config = dict(
    num_key_value_heads=1,
    intermediate_size=768,
    hidden_act='swiglu',
    norm_eps=1e-05,
    rope_fraction=1.0,
    qk_norm=False,
    bias='none',
    tie_word_embeddings=False,
    init_std_o=0.0,
    learning_rate=0.000954,
    doc_mask=True,
)
MLP neurons of a small language model. Each row is named by its layer, matrix (gate and up: input weights) and neuron, and shows model dimensions 0-223. Each number is 500 + 25 x the weight over its row's rms, rounded and kept within 0 to 999. Numbers have three digits each. A neuron's up and down rows have the sign that makes its largest values positive.
Before each neuron's rows, "fires in" lists the words (lower case) most often at its 100 highest values on Wikipedia text that the model never trained on. A number after a token or word is its count.

fires in: "the" 23, "a" 11, "an" 8, "circumcinctus" 5, "al" 4
L5.gate270:446478457552508467506487535543489497470493485466536527516507471553532510498514477507510471487555440498502489479522512468451520484450494456513498493502502523520470505431529510500514491495479512435492510464467515496484486476487512550467507530482504526508440487499495502493537500507499494536538491522483506488518488470502496497504466521488501503489489486564470498506488489525503534477513500507541493499515517507510492471482481478547517450456507499548507507508533532551544508478500501472453495497474492503529502559500498510497503528509497521476525475501510515499509491482486439484537495514503488479497442510493509522523518536515516475497501482473531479464493537516489523443482
L5.up270:496511558513502509533479519515498544484485454477523523497500499535533484515492497485523493488503511526540519450500526501497500491444519448481504520506440548495497506485526497492509503500507484508488498498465490507536491498509522474502511498452516515495471482536520522518518494503536450559522479524501544521519497473502515480474526493458508480478509524525525484485519530460479522477539516507512489510470492540515497511490476479529483463446555469547549527514514472512527449560518512475448509522527474489502524522551455488485489518473475495510530492488474490549497523492502533521559539516508515474500508520486541534507473502489495469441465474493528485484513511515481505482494

fires in: "was" 89
L5.gate329:471481509537519512505498479544508486500565531495522498502477484487531502514475517528501504510463521484501484498557445457519501533526503498496493482466482485506529495479476523523477452558499464482486504523519458535484511533508495468494565520442534525495527554556477485514489539480520514499457533534493493512491503496510516511475493515497473497502493485508513487506526533470480494531481494493534527498476505490471530507523477528519498488504509417530480519500496506501520502517539460475502503477517499583455451502510502484510519493514523503480505508446531509494535515455518508512507526516493479521496519477535453495493508531500508470489496540468521523519512489450477469457500
L5.up329:503529497512552507478485479508511486509513562518515486501503484490524477568507498478486502511500488481518527520452498463517526529505482531494494505532487510520543521475502453524483501517532490483518516519482489539481510503518520460539472489481534517470530525534505514512525489494523501526467541550497448524482492493467530507479512542460476482507512491515497487519493536502474491483489502451561545514500509518463502505523473495546505481461544502527477508499532495465486505432532467488493465480528510527436482516569519461524475494485508460513497496496493538515501519519459490493535533507504491503485482515501462500487503546477500499492459466472545462482532486493465474490527

fires in: "he" 38, "and" 14, "as" 10, "well" 5, "of" 4
L3.gate103:481533500523498496524494467474518482461529492476465493474509509552533514510467512455534481509493491453539548482517539500497510481485481499523522496491475536508471532494481473478485492508464500529505493497485494452527521534474467533530492518497470516483506505494490532468493483477512512445509500528530510435478543503488479495495515512489504488490509503487527459506486493482543467478486512474519532491505528478490503481518471515475498543489545532480463488519505468480523537416523493483503496545527469522479489547512526461528507467500507482501459511537532518537492514493529482486457511529529503435515482457538503513469505505531531488490506472522480492525481499475460522561530
L3.up103:518546554543520488484502457476483500492500482445511478515515550533511468494488476485585503496482489508467535482538476503484526538516494489507515519496510521514469530506493523481472475469498476506516491464498448483537513497490503510525462511506470500509519500499503520492470501491537505479459487483557504464494525545519491508497511505464497493458519507515543462525490502457531504503471497476550551500498502458509484489518461485537462534492525530451458493499465484482505517480507524501486491543515511519478454502508526495544519461553516491522499513510524501521509525505511501491467535481524471471530503489520491535428520490520491479466491525513490495474452512527472532533505

fires in: "the" 65, "are" 8, "selected" 5
L5.gate400:511529439507524512518493479534496499492499478525461475532527475473570508508526509540447488516530475523549487510521515504516468508489477508487476513495510505489475509502448479496505478506524476483508537558478500519459503491455508495500491508502530549533504467471547551485482523512516478511524497516466480455487482482520496498470491524490508522472506531514480453541487492512464517472532516483466485493506523516478487454535480495416478517448546516544544520519535500536529521496517534516502539519481497540468501509476529476515484519495552503491494501492483456525531474514499487535516507491509490500508487519501473512503516522505506441516547486509535494477499491472520484526496
L5.up400:542475449508534488519490482516462462495494466482489502505539502503524518502482515535496507530498511490525513512509513474543473477515503527467507543539471498484480531509482513464514493507540472497491522535501506536504553492503488520447459519542516477478475433466535498536481502519524470485493478455489497530520469496482458507512498477461501508478474516494476496487530479479502527519561460454491443472542455462494523455525498486459491519471488496512541491536521529492522490517519535527509515498493514529505507489489523513470486522475525530488472521507494459534550489502480512549493506527495500507478508552527479501451483527500467451497520526477506479485478505541525477509489

fires in: "was" 58, "graduated" 6
L5.gate584:494525505494490476506491484509423467468505543449534495502469509508510505532515476483490488493508513495530515470503492466498454539534495467506524466497490529505479499502505474518487492511488484506491531531540480534497496475481507481527506493460499510492522442505524519501481486476500514482501478503501439557484489501492492504457485518530517527494497493510490491491527474462465472498549532439486515491486521495496532453482480514476479492500484465494472531473506469502470520505490501484492506509549470523457507515456513454462548472522509553454534546494460472479492513468542471459457519516489501515450524485509491498490479517545523472483527500501491544538537496499464472546489
L5.up584:533473501500490486473529511493476484499540507486506493499527535527521482488502496528481489513508514498505481500476495448498514537482483469514532473480502501507530519477476501495454489490485483528521501511493526487458549526556481516538487499516485506514570506490519492478505479463515521505496491510522454516522520554448465506475475491481486537503469529473553527485491477486496453520495509522469469490462524473522499493544484525491520495462495450483412525486494486501516505496463454528539480474526496507448487495477512467467532468494489484549488517487497507451531541487567509487492496476482487511457516491534473455532524463502504497478489480509539507512494549505476515520510

fires in: "10" 13, "17" 10, "4" 9, "15" 8, "14" 8, "13" 6
L3.gate26:486497472497511477512506487486499472538523500459491552536520458512502521486468452455470445529527523460484523467514508499488505453520458502576486479489539515489489495467496516488467480532492495519479496523442534470470453505468515515512491500508437524512484517509513538529530491442478539500528518540522509517459502516475485485476491502507475511521512450489498505512519493526533486530502466484514463501542524511505498457523483496528478530479511503486454513500520501493521523515534514494481484527506494494516549530524493494458486513483542507511486509515461514479495492499520461491510477525475479551482519471515524549499489497546546537487542462527479538511513528516494500492511
L3.up26:507513461510512494564506515542511469508500480492486511495523458464505487489471484472510512516526511467476505538511495473443499472531470517470546516517520485482478485529537538493521491510527464538488473478518529500486485531534551474436504509534483504482463536492498533527513476535466522490557489489502521474491503526519510482488529511548482500502506426492462494459471515517535464518483521477502494494484469530524460518516516507481498463507498476471484507518530505455496508494528475517530490498539488473546500495520519516477485542473506477543488538508515493492463497514499450517489522507489541476478486447525518570519460492482482518481510524515487524513506472483504458508487

fires in: "was" 37, "served" 12, "would" 11, "entered" 6, "did" 4, "also" 4
L5.gate630:463481513461523487544504492461486442525495469460494486506496526518548520482498491509469494513505533478531489467466449524495490535507440538528486442522518512478481515513504528496486491477513504558484494516456471501470530537482526476469479471475487524485538452501526513491482476522499475496481532491518506518472479489471493475464494455514492496549514487507499512501516531517514486464527482455529519524444500471455473476479483476454447536470507470471468561523530477516479491518529526502487502473485481504487481467498492480493500495511495512484493519492478519544529463478521485516460530507495468504463484488469525504484516501506510461532511490467488528525493551498479471519505
L5.up630:513522478480462499525533495530473513483521554546488499488531532518478505511508487510561499523501499444518505516489531475514518512484521500518510475468505497514515539505515492502503471484516449497526516452522461492471482479530500480504537542439472521496513525493489479494482513529522561480516486522504497480547520523485486476489471477492464493507470544527428542490530509500537486522479524515493538596464517490496497485538524504505500491477509495500512484481476494523478486505493535504498505501495478481443464495494516474474462489489459480484482476453504517482504485460503472470470505461520466451495520536507479476500538502504527473505515487486497515524538519499527529455532

fires in: "an" 49, "s" 16, "another" 6, "his" 5
L5.gate470:507512502508483506505496506485505475414493469493533495483529522472531464468533549446506503531507510508486526485477513468486480508470501496531504508556519480460480519508527518485519492480513515489511520530492475518526459467511466502496537487536497523532499496497515509525475495523512509497537463550520532500527439506534505472510533491469479503530467508503486494450484483483468464509500552512476500508490524517549524513503484519545490507532544462505493483494506540490511511500475496469492497486503482493516504504473481483436501489527498466521481516516451470487535527491533516513460442506499546482473493520537478546495509460476454531461529475532508461463478512521502500543505
L5.up470:489511488483549510493482493470480443528490488485479508522447534467517489499510489504465492477462499511519491487520508514521486531465445484475491508492509462459464516510480513417485530478531522507479504495516520508483495500458538481503494501528518521466537530498481476481515456526489488500497494512450484490476478511522506517415453473503532479497501483503484503497502520473468480463515489474525504545478512498469482471517524494469451519450471483484528543555506457513468502506522500494447463497517488490483503511509531470479496461520458496519523532545489523517497503500475558515465505501466461509481504490461493504442548502493504495511511507487497510524522461494507462486500

fires in: "the" 46, "and" 11
L5.gate746:505516507535460512507490522498552474511478523518497475451490530490529521476466503459499500474509509472484520495513510469482448501507501460499505495527514504522502586485495505547483462478507508483492540494489515453498477491524510527476516513504499494460456486474524504557473503543495458501503493477487501526493548517502528494503493512521512519505500525500517459501503491507532496523514533480523471460470502462498473512538526570523511500498500459466458523483530535529474493509488494493525535505471480486519527528464516500482567482507532552531486475499496490500507538444522512451495480548483520484502474495501526508547533479509519515484487489506520477524495562473532459519478
L5.up746:505484483529526472482510458495487494480513489450515449512513513508509484504514520488492490517484527507534506487492497509485511491460522500486572508507504519510486457521546484498529510480513487508486469524501522504518473460496465517493525514504490498528533496520511496491471534497518500469452467525492476537535493487493482517476530537551482494497516538483534483481491491446476488487492484524515476508503490489495509485491457503535490479551537509503474548485512415475510537506510486458521517506534493504482496492528553529514513512495473499467478497504499439499505480543562503489505514490524561487450538495562466524502460525513461530488459493509471503535503502561473473528485

fires in: "an" 85, "another" 6
L5.gate144:471475510551479463518492495458520496496497509465500487448507498510530541531535477496502539497512460476529486511541479475459469510491490485494507490505523523506474507490470515555538483508525525529509502497508495500515560507538511448449500510509523513495469473568549508468515523459547520521524481487468505520507490509487499463518476502520502471488458518509515469492535509490480460451505522492484489476492546462504497466520528532526478502504524499535479484509485507516573493508482454492462509508521465517492488534471543480530521444526508526468492460513490535496485523495506490542483492501496507507494480504525487508486434520493513471517507513490548499547543480509474498481508
L5.up144:468490496473491474524482497510477494481492463450509467480485506456552494495525503516503497550475489527510494521533473520482456504449499510514513500515554502489468524499463512495516465490530491517498471538518525503523494514514499472510493534499509508475496491518487509471469460471516524489491483521518497533533465523511457500492472511511543483494490491468530519476530469457490486464488518515493501474474522472501474490530511573502512507556504480517501498481473472496509491561526480480502524528492448526502466517514526514518547458504492502484488500487520489482494563494495593524467474446506505495506502485535494532498437471492482458474475521507527528496511477488456462504468

fires in: "season" 32, "football" 13, "was" 6, "career" 5, "winning" 4, "kwwk" 4
L3.gate31:471464482485486484499492473486497531466496517544483480490496480508505507478507498504487480541463520445550478508543499489509513478450427514506483468477506484517481484467470507556453521493528507479529522497542462529451502526529524506504479488505511521446516509524461491461499484509438531481503542544512510477469475508434515495510462512514447491500472497515513508483511469516492468518507480455519474497487531534507535504492479512504478548553529528505482488512464485540484465511558460531507491515560506543501516523522520514478507480528515497497493514501511513457503512460487527510486499504484484507491479465508504470500511506507512502524555490521497513508501508483543530527521
L3.up31:515466487493495506525481468493490485479466493474472492501541501524513531485522458503508502478463514474493482521560520481521479477488472517528475514516509491494443494436480479515459526450527498451523500486537473511502497527506531490495461482528505501466521528507462502510513493566456544469478533492434452504509500537444481491486484532537514511497455490498541511472501513507492505503542494469498527532489532494457485478508522484499486562499498519458470485511476512499483496518538492497511488510524483516497519468500523491482474500503502493519545562514519525472487452468480523493466466489514493512460518492476448499511502499478481547492524492493448486527500510474512542503522

fires in: "2" 28, "3" 21, "4" 14
L3.gate631:510498499501471526510509477492493497491585471486454550447510519470520504500463488494530474533499499512508507497515515491489544482463462513504506493517507479389524548531523504469500515486529521520508501503465535472493456483472518492505521535483504488508487538510495513478504524508479497477517525591495519543507497485498484483524516460495531474510522468479488481489484489509498504533478507530481485483577530493466512496507519497481445501531512507524463497505470473503552521513496513506480491526512492498499508470473481514446474496503477498551448510511482494511503484506561495457534472498507498456497524496505466521501495476504519514512511493507502530461513508491484540507532
L3.up631:508501467483490498492510505509487505455535554509482484513493488536548489482497482489451511511469486472480499515495486510514495474493505487532482499488514485493472484525550556495513478501506536569527515485510485522535515524514502497495539494518460505487451551474461511447540495495532528473559486473513500470448508499527506511476495499518500493471509553459502491495445512535516486524490520467525503511471464496507467508502484519482476497552528454468492480506509496537495535513520508517533527515463521486467498526460496510503499522503517521506468531497555459537495534503468468513490499521520506526489455484538487498514462522513489508517478496488452534542492498428485502528462

fires in: "9" 11, "5" 11, "8" 9, "978" 7, "early" 7, "2" 5
L3.gate104:522497485529484518529520505529542498502527501524492510493488525538496523511490515496483503515494496495529493515528489516505510503456556509489504482530522492470466472522483444483515471466505457506511524500543490473499421507474477521545502550510490479488490547520492510485545484462495493458495489493520512488502506444473504538505509518510495534466569502476499459521509484503486488511499517496524504481511543490445476505529459527455491493539513464520492500523501461500457525457520463508512517507490472518485440481535525472481489482516467428497493529491538502507501517544534487459524510539530538487536464492507477483492482477471484502499496494483514459445530499504473490487522
L3.up104:520489511494549472491470481475488547482527531476515487460530557481511522507459488525479509494462484500483509492495474561528480539490489516495529497557480506517481477542498492503510531448482527505473481530488472481501466496511503471526512509495542501458526498476527492507508492464522519516482507476533487504527460487495504497501505530515507507465534527468492504469490480468483508435479522476488462491493472488488504465479436487489443494515494501489509500492554461489471499517488469542494534465501494529528491463505488489511506456481481488462469494468498550524459524507488560475502491501537524511517511514492465478489453487509518479477480531471527470514509483502471422492525